Part of a small language model's weights.
Architecture: RMSNorm before each block, no biases in attention or MLP, untied embeddings.
MLP neurons of a small language model. Each row is named by its layer, matrix (down: output weights) and neuron, and shows model dimensions 128-191. Each number is 128 + 32 x the weight over its row's rms, rounded and kept within 0 to 255. A neuron's up and down rows have the sign that makes its largest values positive.
After each neuron's rows, "fires before" lists the tokens most often just after its 100 highest values on Wikipedia text that the model never trained on. A number after a token or word is its count.

L3.down146 [ 90 144 127 178 126 128  75 104 151 135 160 223 158 121 123 146  80 161  98  78 104 117 189  97 108 144  68 153 127 159 133 174 167 183  90 173 154  98 162 109 145 145 132 100 105 156 130  76 141 140 117 140 138 129 177 107 144 133 136 175 158 144 127 126]
fires before: "6" 16, "0" 14, "5" 11, "9" 10, "2" 10, "1" 7

L6.down491 [200 134 208 123 130  92 137 167 176 105  89 131  68 125 105 121 123 112 135 132 158 137 159 152 164  83  87  97 115 104  81 200 120 208  80 188 115 128 126 110 167 142 131 158 114 140 113 124 125 108 137 137 116  56 136 144 131 129 159 142 130  92 104  92]
fires before: "," 19, "." 14, " and" 10, " of" 6, " in" 5

L3.down242 [ 83 175 162 160 177 120 126 181  70 125  84 146  91 125 147 162 163 185 128 157  81 170 139 139 157 150 163 192 137 140 183  92  83 161  78 166 177 164 149 116  49 160 143 183 112 113  94 129 131 187 171  96 132  80  91 106 143 122 147 163 110 168  63  40]
fires before: " |" 27, ";" 17, "." 15, "8" 5

L9.down648 [143 118 119 169 151  73  58 157 117 125 148 109 121 130 122 162 144 172 118 143 114 131 102 106 164 103 137 100 130 147 198 118 137 137 136 159 151 139 123 141 101 116 156 142  89 103  93 165  98  74  96 118 107  82 117 133  89  99 184 115 125 188 125 140]
fires before: " " 43, " the" 7, " May" 4, " September" 4, "," 4

L9.down391 [ 80 128 136 192 149  60 109 135 174 120 138 160 104 143 105  99 179 123 183 118  95 133 119 192 138 129 141 105  96 119 174  75 179  96 104  48 108 142 140 174 131 107 165 212 134  78 121 111 101 132 103 102 112  84 136 182 146 153 169 117  97 186 153 153]
fires before: "4" 44, "5" 21, "3" 20, "6" 5

L8.down205 [131 145 128 154 127 131  68 148 142 127 112 135 183  83 107 137 168  65 172 120 155 134 154 101 100 158 161 161 121  64 120 104 108 106 185 162 156 163 134 115 121 107 148  89 122 105 157 141 106  83 124 164 151 178 122  65 102 103  98  63 120 154 167 177]
fires before: " |" 46, " |\n" 7, " of" 5, "th" 5, "ological" 4

L3.down609 [156 151 153 146 110 113 126 137 138 116 174 154 166 101 102 102  82 117 117  91 122  83 234 123 161 161 195 101 152  85 111 134 139 129 154 106 146 180 139 171 187 142 168 184 107 154 185  86 109  85 118  93 129 134 121 108 177 157 123  73 187 111 166 139]
fires before: " |" 25, ":" 17, " |\n" 6, " number" 4, " of" 4, "on" 4

L9.down590 [105 186  98  79 166 183 161  91 111 133 139 185 128 183 132  69 159 143  92 108 173 127 138 128  89 127 193  93 154 104  97 186 136 122 151 129 139 156 130  94 101 117 131 135  93 121 196 151 176 126 144 100 106 107 153 100 139 134 148  98 113  91 112 123]
fires before: "6" 15, "1" 13, "2" 11, "8" 11, "5" 11, "0" 9

L10.down379 [115 141 153 114 102 118 121 123 123 107 125 114 103 107 115 182 115 151 106 142  74 174 128 169  99  98  42 120  71 123 139  87 126 148 156  80 193 129 188 140 165 118 134 141 178  95  81  83 114 148  87 129 142 132 172 158 133 143 144 148  76 160 105 129]
fires before: "2" 25, "3" 18, "4" 10, "1" 4

L10.down263 [158 121 177 139 111 152 143 100 123 104 123 135 156 112  92 111 176 157 157 222 113 149 123 154 138 161 164  92 167  87 123 109 131  86 138  97  81 159 101 147 138 138 117 126  94 103 100  97 112  82 157 118 150  48 158  81 114 142 194 145 127 136 189 169]
fires before: "′" 19, "5" 11, "2" 10, "0" 10, "6" 10, "9" 9

L10.down639 [165  95 138 167 162 117 154 126 120 112 141 128 108 108 109 146 111 143  70 122 137 134 123 128 133 148 178 137 194 106 149 182  79 160 113 134  84 137 148 108 106 132 130 154 190  72  93 146 137  93 168  82 110 102 114 125 143 124 135 117  97 155  89  76]
fires before: "2" 36, "1" 21, "3" 19, "4" 8, "0" 7

L10.down430 [ 96 112 116 112 195 158 146  64 103 120 162  67 106 155 155  93 130 124 163 157 142 165 117  81 113 115 128 100 120  93 127  98 140 148  92 122 122 147 149 138 136 142 130 154  25  93  81  88 132 173 128 153 176  97 145 101  73 128 102 194 147 157 148 137]
fires before: " that" 16, "8" 13, "7" 10, "9" 9, "6" 5, "3" 4

L7.down396 [137 129 126 177 117 148  79 127  98  97 136 191  97 158 193 112 138  95 112 104 135 135 149 175 106 121 135 136 155 127 119 139 150 111 111 147 123 124  87 149 150 143 126 104 107  82 176  68 116 178 114  67 151 144 144  90  87 108 119 130  83 144 140 107]
fires before: " " 27, "1" 14, "2" 9, "3" 7, "4" 7

L3.down207 [118  99 134 129  77 148 167 217 121 145 142 121 101 128 169 146 151 151 144 122 147 122 108  96 149 170 105 123 128 106  79 123 131 145 199 133 145 104  93 136 122 125 141 167 116 224 109 130 138  45  90 175 131 171 146 138  63  90 169 139 210 139 152 194]
fires before: "|" 56

L9.down320 [184  99 129  61 169 139 156  75  64  55 131  40 108 160 133  76 131 100 150 142 137 164 109 121  76 143 124 123 167 152 117 139 125 158 108  93 131  94 128 113 165 113 121 132  98  95 160 148 120 151 138 140 111 110 119 165  90 125 102 131 130 133 176 143]
fires before: "," 25, " the" 25

L9.down743 [125  94 107 126 110 164 148 112  82  94  99 138  85 170 117 186 152 151 103 168 114 125 102 115 149 147 176  87 110 126 186  89 186 136 153 136 111 106 125  98 101 123 155 183  69 186  94 121 111 119 122 156 164 145 113 106 156 120 175  81 149 102 143 146]
fires before: "2" 14, "}" 11, "4" 11, "3" 9, "9" 9

L10.down86 [121 133 110 142 206 145  80 114 157 108  95 147 105 121 136  62  64 138 119  90 125 135 114  95 158 125 116  73 134 125 133  93 133  26 118 119 114 112 143 103 128 138 120 144 134 207 155 142 108 136 143 169 116 134 118 159 131 173 167 105 196 116 134 112]
fires before: "4" 26, "5" 22, "6" 11, "7" 6

L8.down222 [152  68 137 187 132 100  98  93 128 160 120 173 121 151 113 137 144 123 115 107 115 147  97 166 152  88 159 134 193 137 156 145 181 133 108 108  98 116 143  84 125 126 158 145  93 143 180 164 114 142 143 121 136 106 100  98 160 112 108 134 126  56 184 173]
fires before: "1" 33, "0" 31, "2" 12, "3" 10, "4" 4

L8.down37 [163 119  94 111 133 123 133 166 116 146 150  93 109 174 147 117 128 115 140 122 134 109 157  13 135  70 139 134 161 102  75 139 139  87 105 170 117 118 117 155 134 156 129 117 116 115  77 139 124 109 110 201 101 118 106 100  72 150 154  70 158 150  98 126]
fires before: " the" 28, " that" 9, " \"" 9, " a" 5

L6.down606 [ 77 136 159 103  90 141  57  83 174 104 150 125  97 112 148  53 123 140 181 132  75 108 181 141 142 124 144 117 174 136 130 136  93 152 137 190  95 138 103  95 110 121 199 115 128 130 126 150 133  91 167 158 165 122 113 141 152 153  90 134 120 175 128  90]
fires before: "2" 29, "1" 21, "9" 11, "0" 9, ")" 6, "4" 5

L9.down615 [136 116 175 125 177  91  94 157  76  86  87  48 109 101 105 116 119 137 119 141 133 167 129 138 190 156  92 132 108 108 145 104 155 109 111 157  89 122 118 138 107 141 127 130 129 149 133 170 147 165  91 106 151 123 165 117 142 159 117  81 156  76 141 127]
fires before: " " 59

L3.down10 [138 123 173 145 209 164 182 169 122 105  72 115 113 106 124 136 130 139 147 136 152 175 120  66 105 112 138 124 102 154 147 108 216  83 194 133 108 136  83 137  78 110 174 131 142 137 135 123 109 128 114 136  87  88 138  84 129  87  99 155 144 159  98 110]
fires before: " |" 26, "," 16, "." 5, "\n" 4, "aria" 4, ":" 4

L10.down321 [118 147 188 121 169 125 119 126 125 170 136 159 125 132 110 120  82 157 136 208 152 152 133 150 148  90 175 115 131  74 170 136 115 107 139  69 137  79 111  88 116 156 160 108 122 100 151 109 135  86 143 138 196 155 124 119 154 138 126 154 105 162 227  89]
fires before: "1" 51, "9" 10, "3" 5, "7" 4, "ended" 4, "2" 4

L10.down248 [147  90  52 154 122 116  76 101 116 207 102 121  92 115  67  87  92 178  95 166 113 132 153  41 140  96 152 112 190 129  82 144 111 126  52 132 128 125 107  89 125 126  81 166 175  67  74 135  95 159 148  79 124  86 170 184 155 137 107 184 107 131 189  56]
fires before: "." 29, "1" 16, "4" 8, "°" 7, " been" 4

L9.down488 [167  59 162 106 127  71 116 200  59 133 154 161  79 112 174  99 115 159 131  77 167 108 108 103 107 146 108 131 121 129 120  88 136  73  69 118 123 109 185  72  99 146 173 108 162 126 130 102 102 146 147 105  96 185  97  74  80 113 184 103  95 166 150 201]
fires before: " that" 28, " the" 18, "ed" 6, "," 4, "ing" 4

L9.down617 [ 84 130  85  85  97 162 153 129 132 115  97 112 138 157 126 131 187 125 127  92 129 209 110 118  71 121 190 184 125 118 151 153 132 135 136 165  85 117 151 153 129 187 114 133  73 165 140 164 163 133 131 138 166 139 163 112 113 134 109  72  90 123 142  84]
fires before: "2" 46, "1" 37, "0" 17

L10.down174 [145 165 153 113  76 159 134 116 154 132 140 173 178 158  70 137 109 143 155 113 131 124 153 166 128  66  90 150 102 141 159 132 175 132  70 195  72 169  91 107 153 114  71 142  96  93 123 169 103 165 115 150 117 163 129 112 136 136 178 112 136 139 131 164]
fires before: "0" 25, "2" 10, "3" 9, "5" 6, "7" 6

L10.down648 [ 80 143  97 169 180 156  83 103 148  91 106  84 154 117 130 104 107 120 120 127 107  91 125 135  61 183 107 146 125 110  69 148 120 124 119 101 155 138 144 116 150  91 158 103 143 116 106 128 209 149  98 126 100 138 132  80 145 139 142 111 122  55 132  95]
fires before: "4" 24, "3" 19, "0" 12, "5" 7, "1" 5

L6.down681 [ 67 120 137 138 182 140 176 110 130 109 163 108 118 151 114 159 182 137 162 113 131  77 111 123 125  88  76 141 163  76 129  99 143 162 149 208 114 119 116 100  72  53  85 103 134 178 145 157 110 115 120 172 143 133 130 120 147  25 204 121 112 126 143  78]
fires before: "|" 63, "let" 9

L6.down297 [128 138 161  99 104 181 176 112 183  77 120  40 126 101 102 113 121  92 136 138 123 138 160  85 102  83  90 152 182  95  85 111 182  85 144 167 132 127 162 114 191 151 127 148 108  69  99 107 153  75 179 111 192 104 153 159  90 131 103 105 102 155 132 113]
fires before: " " 48, "," 7, " of" 6

L6.down225 [108 136 100 123  79 123 147 133 190  91 115 162 110  56 158  64 136 168 131 103 123  87 144 153 115 114 184 126 158 122 126 219 117 161 127 143  50 139 169 155  92 111 131 153 146 135 162 181 199  85  94 144 180 182 176  75 188 123 169 130 126 160 163 110]
fires before: "2" 32, "0" 31, "1" 24

L3.down417 [148  87 103 108 128 126 134 110 159  94 119  59  83 149  79 172 140 146 155 167  85 161 114 134 157 178 126 144 130 116 109 131 130  62 158 110 148 150  73  99  41 164 101 191 111 150 183 188 149 123 124  85 142 128 123 146  93  89 107  92 149  36 117 137]
fires before: "1" 15, "4" 14, "2" 10, "5" 8, "3" 8, "0" 6

L8.down591 [126  93 179 131 177 100 118 149 118 173 149 187 109 110 162 145 109 120  88 156  97 183 120 139 109 138 153 169 133 154 188 160 121 111 132 135 162 179 116 110  95 185 148  91 126 119 145 144 179 129 173 158 103 161  91 152 152 161 116 128 188 131 136 131]
fires before: " " 50, "0" 10, "1" 9, " |" 9

L8.down183 [151  91 157  98  82 102  68 102 185  69 122 136 124  86 112 163 139 126  94 101  88 112  80 176 163 147 117  98 152 124 126 120 158 174  74 114 173 106 116 164 128 115  99 130 121 109 113 116  92  71 155 155 122 165 111  98 151  73 104 141 147 128 121 152]
fires before: " in" 25, " to" 10, " for" 7, " on" 5, " " 5, " as" 4

L10.down399 [124 154  85 119 182 114  84 147 121 139 153  96 111 142 139 154 133 111  91 147 130 158 161  95 122 160 111  85 143 123  98 170 144 105 110 107 150 157  80 160 130 145 135 121  95  95 117 140 140 137 196  75  91 111 134 121  90 141 141  78 110  91 115  72]
fires before: "1" 46, "2" 7, "7" 6, "4" 4, "6" 4, "8" 4

L9.down671 [134 113 114 112 156  98 118 170 125 120 133 117  93 165 123  54 127 169 132 115  97 159 120 121 133 168  82  25 107 159  94  80  55  87 105 107 157 163 146 178 115 113 126 141 206 157 124  75 114 118 148 148 145 129  95  88 148 149 165 153 164 162 139 126]
fires before: "5" 35, "4" 25, "6" 18, "7" 12, "8" 5

L9.down542 [ 93 142  85 168 156 165 120  94 164 107 137 115 125 113 125  50 132 141 145  76 144 100 169 133 128 148 144  70 175 109  79 150 152 128 146 136 111 114 109 172  79  49 131 128 213 131  86 135 177 123  58 142  61 159 101 228 157 144 106 143 144 132 178 159]
fires before: "6" 34, "5" 32, "7" 18, "4" 10

L7.down624 [150  95 119 178 141 153 113 135  98 107 172 154 149 132 110  79  75 118 135  85  67 102 169 193 144 183 115 114 142 138 172 208 183 107 110 113  94 142 107 122 146 127 114 151 115 195 118  54 169 155  99 148 145 122  92  87 139  74 137 136 102 154 153 118]
fires before: "0" 18, "1" 15, "4" 12, "5" 10, "9" 10

L10.down251 [127  91 164 118 124 137  81 109 129  54  92  86 139 138 155  77 113  71 116 161 149 155 126 122 117 163 113 115 113 111 108 133  88 141 107  95 186 161  71 153 104 136 150 139  72  49 134  89 118 143  84  80 130  29 100 164 117 168 141 108  90 149  77  97]
fires before: "7" 26, "8" 18, "6" 15, "5" 8, "9" 8, "2" 8

L8.down237 [148 157 113  87 135 150 129 151 164 124 148 140 124 186 177 179 107 124 121  81 136 146 130  93  93 119 131 124 149 132  67 141 115 133 131 129 106 124 145 109  94  97 135 145 149 146 104 123 108 100 115 155 100 137  54 135 149 192 116 122 100 120 139 124]
fires before: "4" 14, "0" 13, " century" 11, "7" 11, "5" 10

L8.down592 [134 146 154  94 139  93 144 182 177 112 148 133 166 126 123 177 161  92 120 139 153 149  89 101 155 145 118 140 140 133  81 162 112  93  98 140 103  91 155  54 127 181 131 153 157 109 168 145 120 149 112 138  97 154 183 141 184 142 120 138 176 133 138  83]
fires before: " " 46, "ing" 4

L9.down348 [113  96 101  60  99 195 180  80 142 153 169 169 142 165 106  83 154 129 115  82 138 110 187 129  76 163 115 159 106 137 144 117 191 173 139 166 126 103  89  77 160 167  81 173  38 115 121 126  77 113 163 113 156 139 115 111 117 174 205 122 139 106 108 108]
fires before: "1" 39, "2" 15, " States" 5

L7.down22 [135 134 100 100 171 133 116 108 156 158 138 108 111 116 169  85 137  82 130 154 153 145 148 128 189 152 201 128 196 118 134 198 157 107 115 161 140 153 109 103 118  83 154 126 126 117 144 108 166 115 109 112 125  80 121 131 106 111 144 147 125 121 126 181]
fires before: "1" 25, "2" 18, " " 9, "8" 8, "3" 8, "0" 7

L10.down446 [140 145 180 100 154  97  90  48  98 124  94  21 101 155 154 118  39 163 125 132  73 122  60  95 125 108 119 127 144 117 175 158 143 158 178 130 209 132  56 111 118 123 134 154 132 177  98 153 124 141  93 135 157 153 149 150 118 150 135 136 121 153 166 141]
fires before: " " 77

L3.down150 [138 116 237  72 108 139 105 131  85  59 148  63 121  94 161 131 143 122 150 102 155 110 126 123  71 211 178 130 137 108 129 174  91 177 117 150 107 107  64 132 185 126  70  88 143  84  97 113 132 119 117 171 123 133 127  67 156 131 105 158  96 159 165 135]
fires before: "," 18, " of" 13, "." 8, " in" 8, " and" 6, " to" 4

L10.down81 [123 169 138 157 148 210 119 126 141 162 114 176 168  85 100 140 172 109  61 161 121 141 145 120 188 116 137 119 117 143  62 123  97 132 132 157 197 183 132 144  98 130 188  67 112 122 122 136 108 129 173 165 172  81 121 137 143 124 149 106 184  75 159 134]
fires before: "0" 47, "1" 17, "2" 5, "3" 5, "4" 4, "7" 4

L9.down647 [ 92 119 102 118 126 145 135 128 111 140 129  71  94 104 132 136 106 113 160 107 149 133 187 135 110 181 134 127 103 122 131 218 159 133 183 140 127 123 149 118  75  78 101  97 128 155 155 167  89 142 178 160 104 114 137  90  56 173 115 106 196 126 130 130]
fires before: " that" 36, " to" 16, "," 5, " the" 4

L3.down749 [106 102 165 126  93  99 145 180 132 157 121  46  88 142 156 133 105 110 170 113 172 107 147 110 116 113 143 125 139 128 197 164 140 183 134  94 116 146  97 109  46 142  90 107 157 158  78 142 146 137 144 157 119 129 136 152 133 138 139  96  90  93 139 106]
fires before: " " 24, " \"" 9, " T" 5, "\n" 5, " B" 4, "N" 4

L10.down360 [ 87 155  74 139 155 142  90 132 135 165 128  64 164 143  93 148 164 116 126 139 139  91 130 117  96 124 163 103 181 139 140 146 126 157 210 108 153  94 108 116 168  85 147 142 136  88 102 129 131  68 136  78  89 121 152 176 100 131  86 142 119 123 118  84]
fires before: "|" 48, " " 7, "-" 7, "6" 4

L6.down387 [103 119 137  95 105 164 165 102 156 121 169 106 117 125  86 218 149 127 179 170 140 132 121 103 150  96 148 143 127 139  96 162 117 123  71  53 124 100 155  98 152 146 118 158 166 143 190 165 104  55 105 127 123 112 159 117 107 145 167  99 144 179 142 119]
fires before: " " 48, " (" 4, " in" 4

L6.down408 [171 191 132 119  96 163  85 130 104  65 106 176 135 110  94 109 136 126 143 119 143 140 121 165 148 115  95 123 159 164 130 150 126 156 162  91 148 107 133 122 126  98 139 142 171 105 153 124 133  94 112 110  96 174 127  71 111 130 123 146 118  82 145 153]
fires before: "-" 15, "|" 13, "===" 12, "==" 10, "0" 4

L8.down284 [118 169 122 170 147 114 150  99 211 117 150 150 116  96 170 116 131 163 144 109  67 122  98 185 165  93 126  88 146 181  77 133 141 137  91 187 173 163 210 116  89 115 126 111 102 121  93 111 103 136  92 181 115 146 133 154 174 114 158 169 132 169 111 142]
fires before: "1" 14, "2" 13, "3" 10, "4" 9, " ft" 5, "8" 5

L10.down104 [143 157 123 136 104  93 105 140  82 163 131 127 117 177 123 123 153 111 143 168 181 143 122 149 109 122 137 165  81 147 109  93 155 109 142  77 176 107 165 105 158 119 118 142  84 124  81 148 155  94  75 131 113 118 135  97 131 175  86 181 112 129 184 174]
fires before: "0" 25, "1" 17, "2" 8, "z" 5, " years" 5

L7.down474 [132  76 133 105 140 103 153 137 126  84 121 119 116 120 105  70 147 180  88  52 128  81 113 127 122 160 145 165 103 167  86 117  95 159 131 159 119 172 118  58 112 111 197 143 128 147 166  87 131 127 157 136 239  64  68 144 117 107 146 172 100  86  89  91]
fires before: " " 32, " |" 18, "1" 4, " of" 4

L7.down423 [109 140 153 135 150 158 118  87 128  91 102 227  85 129 106  84  99 125 120 118  75  99 127 137 114 138 160 117 152 162  83 103 138 166 125 125 140 136 146 126 157  89 113 155 144  19 148  79 109 114 188 144  92 178 133 141 145 134 140 161  72  86 129 101]
fires before: "4" 13, "5" 11, "0" 11, "9" 11, "6" 10, "3" 10

L8.down39 [127 188 138 116 142 133 146 109 110 131 147 133 120 159 114 141 136  91 155 148 137 195  94 161 142 121 130  99 123 135 128 137 130 127 126  84 115 117 148  64 131 133 138 143 131 114 129  74 115 118 112  96  96 124 110 156 133 129  70 144 145 141 142  93]
fires before: "-" 55

L7.down580 [178  98 164 139 134 101  99 158 146 104 164 114 141  59 180 110 182 115 155  75 137 112 145  65  78 179 150 116 180 133 162 119 134  69 161 186 137 150  94 158 140 129 101 107  82 116 104 128 161 110 186 149 109 174 142 141 115 148 155 197 111 157 119 121]
fires before: " |" 20, "." 15, "6" 11, "″E" 6, "1" 5

L9.down376 [166 126 140 123 132 106 151 134 135 159  88 168 140 129 139 137  94  90 143 160 117 113 104 149 138 132 159 127 141  97 141 131 131  70 123 135 132 123 179 119  69 121  74 184 134 128 129 159 187 147 186 120  86 102 116 111 129 141 168 143 130  94 111 108]
fires before: "," 77, " he" 5, " " 4

L9.down438 [141  60 102 137 113 114 176  94  85  79  90  68  49 144 124 130 170 131 121 125 133 144 104  86 111 118 168 190 127 141 159 174 126 133  66 120 101  93 158 165 116 119 164  98 115 182 126 104 149 124  93 114  97 119  98  91 125 194 120 170 115 123 132 105]
fires before: " the" 45, " his" 5

L7.down674 [169 103 129 102  77 129  95 136  95 158 141  15 107 147 132  82 151 174 143 172 135  76 161  47 103 147 197 104 187 185 110 129 142 115 117 112 104 142 105 126 155 114 186 131 122 153 171 105 139 169  82 120 150 122 133  71 163 127  61 153 158 164 140 155]
fires before: "5" 21, "0" 19, "3" 9, "1" 7, "4" 6, "2" 5

L7.down727 [128 102 199 171 139 133 135 169 125 128 143 233 119  47  97 130 175 212  89  73 151 123 121 118  73 140 112  85 137 113  84 182 107 100 129 156  83 163 115  78  75 128  60 177 133 178 104 101 133 127 175 151 100  91 105 127 129 130 145 106 145 133 141 177]
fires before: "1" 32, "2" 18, "9" 6, " |" 5, "6" 4, "ce" 4

L9.down520 [137  96  62 189 131 106  78 132 100  92  95  89 149 107 112 116 114 118 138 148 156 180 143 133  96 106 174  95  59  93 101 107 142 192  97 121 139 127  94 148 103 118 123 112  81  61  91 135 173 146 139 168 124 149 141  67  90  74 120 138  99 115 130 162]
fires before: " " 46, " October" 7, " the" 5, " in" 5, " on" 4, " at" 4

L8.down196 [126 126 176 138 149  91  65  80 126 122 188 110 142 106 125 141 161  83 151 141  81  77  55  90 138  73 114 130 126 169 135 159 156 156 109  98 133 151 158 114 104  91 128  59 139  78 126  71 133 111 149 138 136 140 147 131  72 120 149 117 139 101 191 141]
fires before: " a" 40, " an" 17, " also" 8, " by" 5, " the" 4

L8.down102 [139 179 161 123 107  82 114 194  69  84 155 140 120  65 163 182  97 111 151 165 174 127 157 131 123 184 135 109 138 123 138 126 179 112 193 130 142 129 163 110 132 143 165 154  58 145 119 163 151 133 164 143 166 140 128 167 135  79 133  97 126 141 123 148]
fires before: " |" 46, "." 7, " |\n" 5, " of" 4

L10.down729 [ 87 111 182 139 112 160 128 135  97 149 140  55 172 131 110 138 124 122 140  93 134 151 133 133 141 195 160  74 136  75 146 114 179 108 111  98 139  36  45  95 163 136 119 150 171 108 142 133 193 165  37 140 160 211 118 180 128 141 146  58 137 154 151 113]
fires before: "0" 63, " of" 7, "1" 6, " •" 4

L9.down613 [100  42 111 116 163 156 100 117 194 123 126  84  73 103  98 114 128 138 115 188  80  93 179 139 143 122  96  87 143  88 191 141 155 123  87 131 121 137 128  51 132 112 169 191 104 164 131  93  79 163 139 158 145 143 133 128 103 178 129 119 155 165 155 124]
fires before: "3" 36, "2" 25, "4" 21, "5" 9, "6" 6

L10.down38 [ 98 161 119  97 143 175 166  86 181  47 121 123  84 119 107 112 180 141 100 113 141  66 142 104  70 191 132 106 131 135 120 126 111 123 115  96 169 134  93 110  69 153 173 101 163  83 132 101  93 134 152 144 215  46 103  81 123 105  84 149 142 113  96 118]
fires before: "9" 16, "0" 13, "3" 12, "4" 11, "6" 10, "8" 9

L9.down468 [ 93 114 156 124 104 168 136  92 158 117 140 139 112 128 138 101 191 132  99 113 117 113 118  84 108  84 121  93 208 125  89 109 135 152  95 117  97 110 181 134  72 124 108 149 147  79 119  69 133  90 226 129 121 203  52 121 133 126 105  93  64  93  86  97]
fires before: "4" 12, "8" 11, "7" 10, "6" 10, "9" 9, "0" 8

L9.down745 [ 81 156 162 112 115 132 168 150 162 115 165 154 186 134 125 117 155  95 104 188 116 177 151 182 192  88  78  60 184 127 131 113 128 217 107 135 111 162 160 118 153 107  82 162 149 145 117  68 106 166 102 131 144 107  90 162 125  93 112 122 101 124 147 150]
fires before: "0" 36, "9" 16, "8" 9, "7" 6, "6" 5, "5" 5

L10.down316 [172  98 153 148 118 112 106 110 101 107 181 131 157 101 153  96 162  73 158 167 114 103  90 124 109  84 150 153  98  65 121 147  93 176  92 129 169  22  58  98 102  94 148 139  88 194 211  96 151 221 140 140 160 130 114  99 141 121 111 157 135 129 148  76]
fires before: " " 57, "1" 6, " (" 4, "^{" 4

L7.down660 [ 83  98 124 102 150  96 213  75 149 126 156 149 140 118 106 198 196 107 135 124  33 175 134 134 161 183 208  63  82 164 145 129 122 149 141  63 103 166 120 125  97  87 104 135 114 166 111  78 131 163 123 143 132 105 147 126 116 200 108 119 137 152 159 119]
fires before: "2" 55, "0" 25, "1" 10, "9" 7

L10.down308 [142 125  83 131 120 142  96 141 127 102 187  93  74 116  72 158 120 110 170 163 144 143 123 194  85 136  98  97 152  96 102 153 107 104 103 119 117  75 157  74 118  92  84 166 155 143 119 100 181 118  69 133 111 135 118 129  99 163 153 139 107 135 142 166]
fires before: "1" 40, "2" 11, "3" 10, "0" 10, "9" 10, "4" 7

L10.down499 [139 133 128 123 189  66 161  71 169 134 138 137 167 160 154 132 128 121 166 170  70  81 177 125 104  82 142 156 172 154 141 126 152  91  83  81 123 121  72  75 110 101 120 108  70 155 142 152 179 144 109 102  78 165 127 130 105 141 151 112 140 104 117 135]
fires before: " " 76

L10.down64 [132 144 151  98 145 146 152  84 167 160 134  98  97 169  96 161 167 112 112 120  92 131  78 167 133  88 130 129 144 123 144 139 168 113 198  80 131 131  93 142 177 158 141 149  95 115 145 104  66 154 125 116 192 139 100 132 146 127 112 131  84  81 136 179]
fires before: "9" 23, "0" 14, "5" 9, "2" 6, ":" 5

L9.down145 [134 125 105 109  89 115 115 108 113 118  81  99 133 164 122 140  77 138 165 120 133 219 124 156  88 130  86 137 150 133 137 161 139 131 168  78 127  99 154 127 101  97 119 148 100  94 162 146 138 160  61 110  83 106  77  97  67 106  80 114 115 145 130 156]
fires before: " that" 22, " the" 18, " it" 8, "ed" 5

L6.down43 [157 160 173 149 125 159 140 112 106  77 125 109 156 161 116 153 168 185 148 106 145 114 120  78 158 125  97 165 137 132 130 171 131 177 178 122 145 150 187 153 177 145  79 124  71 112  97 102 146 160 112 132 137 141 122 170 114 121 108 137 125 135 163 129]
fires before: " a" 32, " an" 17, "\n" 5, ":" 4

L6.down587 [ 78 109 115 114 133 117 128  50  55 109 127 122 112 146 106 163  63 174 174  85 163 111 107 166 154  91 143 113  92  99 158 188 117 127 146 152 118 125 136 123 103  99 100 107 185 119 111 124 205 154 159 134 159 125 151 145  97 199 140 168 128 147 133 144]
fires before: " the" 16, " by" 10, " to" 10, " in" 8, " that" 5, "]" 4

L9.down535 [106  92 129 136 136 197 145  94 127 132 136 179 144 119 173 124 115 123 126 156 124  69  91 113  82 123 128  73  84 141  68 129 171 123 155  91 138 111 148 123 130 176 133  97 116  77 146 119 133 137 113 116 108  91 185 135 140 177 136 168  80  88 115  99]
fires before: "6" 19, "1" 14, "3" 14, "2" 10, "9" 9, "8" 9

L8.down145 [112 144 135 135 156 126 102 130 151 159  66 182 165 115  93 119 148 120 202 101 125 208 131 154 103  93  84 142 105 123 111 116 162 160  85 181 114 150  97 167 135 101 167 161 134  73  74 155 134 126 102 146  82 110 137 166 147 105 161 139 109 114 111 105]
fires before: "0" 50, "1" 13, "2" 7, "er" 6, " |" 4

L8.down747 [122 137 186  77 106  81 114 138 177 109 100  89 130 153 139 132 143 205 105 133  61 109 100 137 165 150 117 137  96 156  93 121 130 114 112  71 109 118  74  67 153 102 143  98 137 125 112 146 133 155  97 157 178 145 120  99 117 118 166  58 147 104  74 120]
fires before: " " 41, "1" 18, "2" 6, "0" 6, "8" 5, " (" 4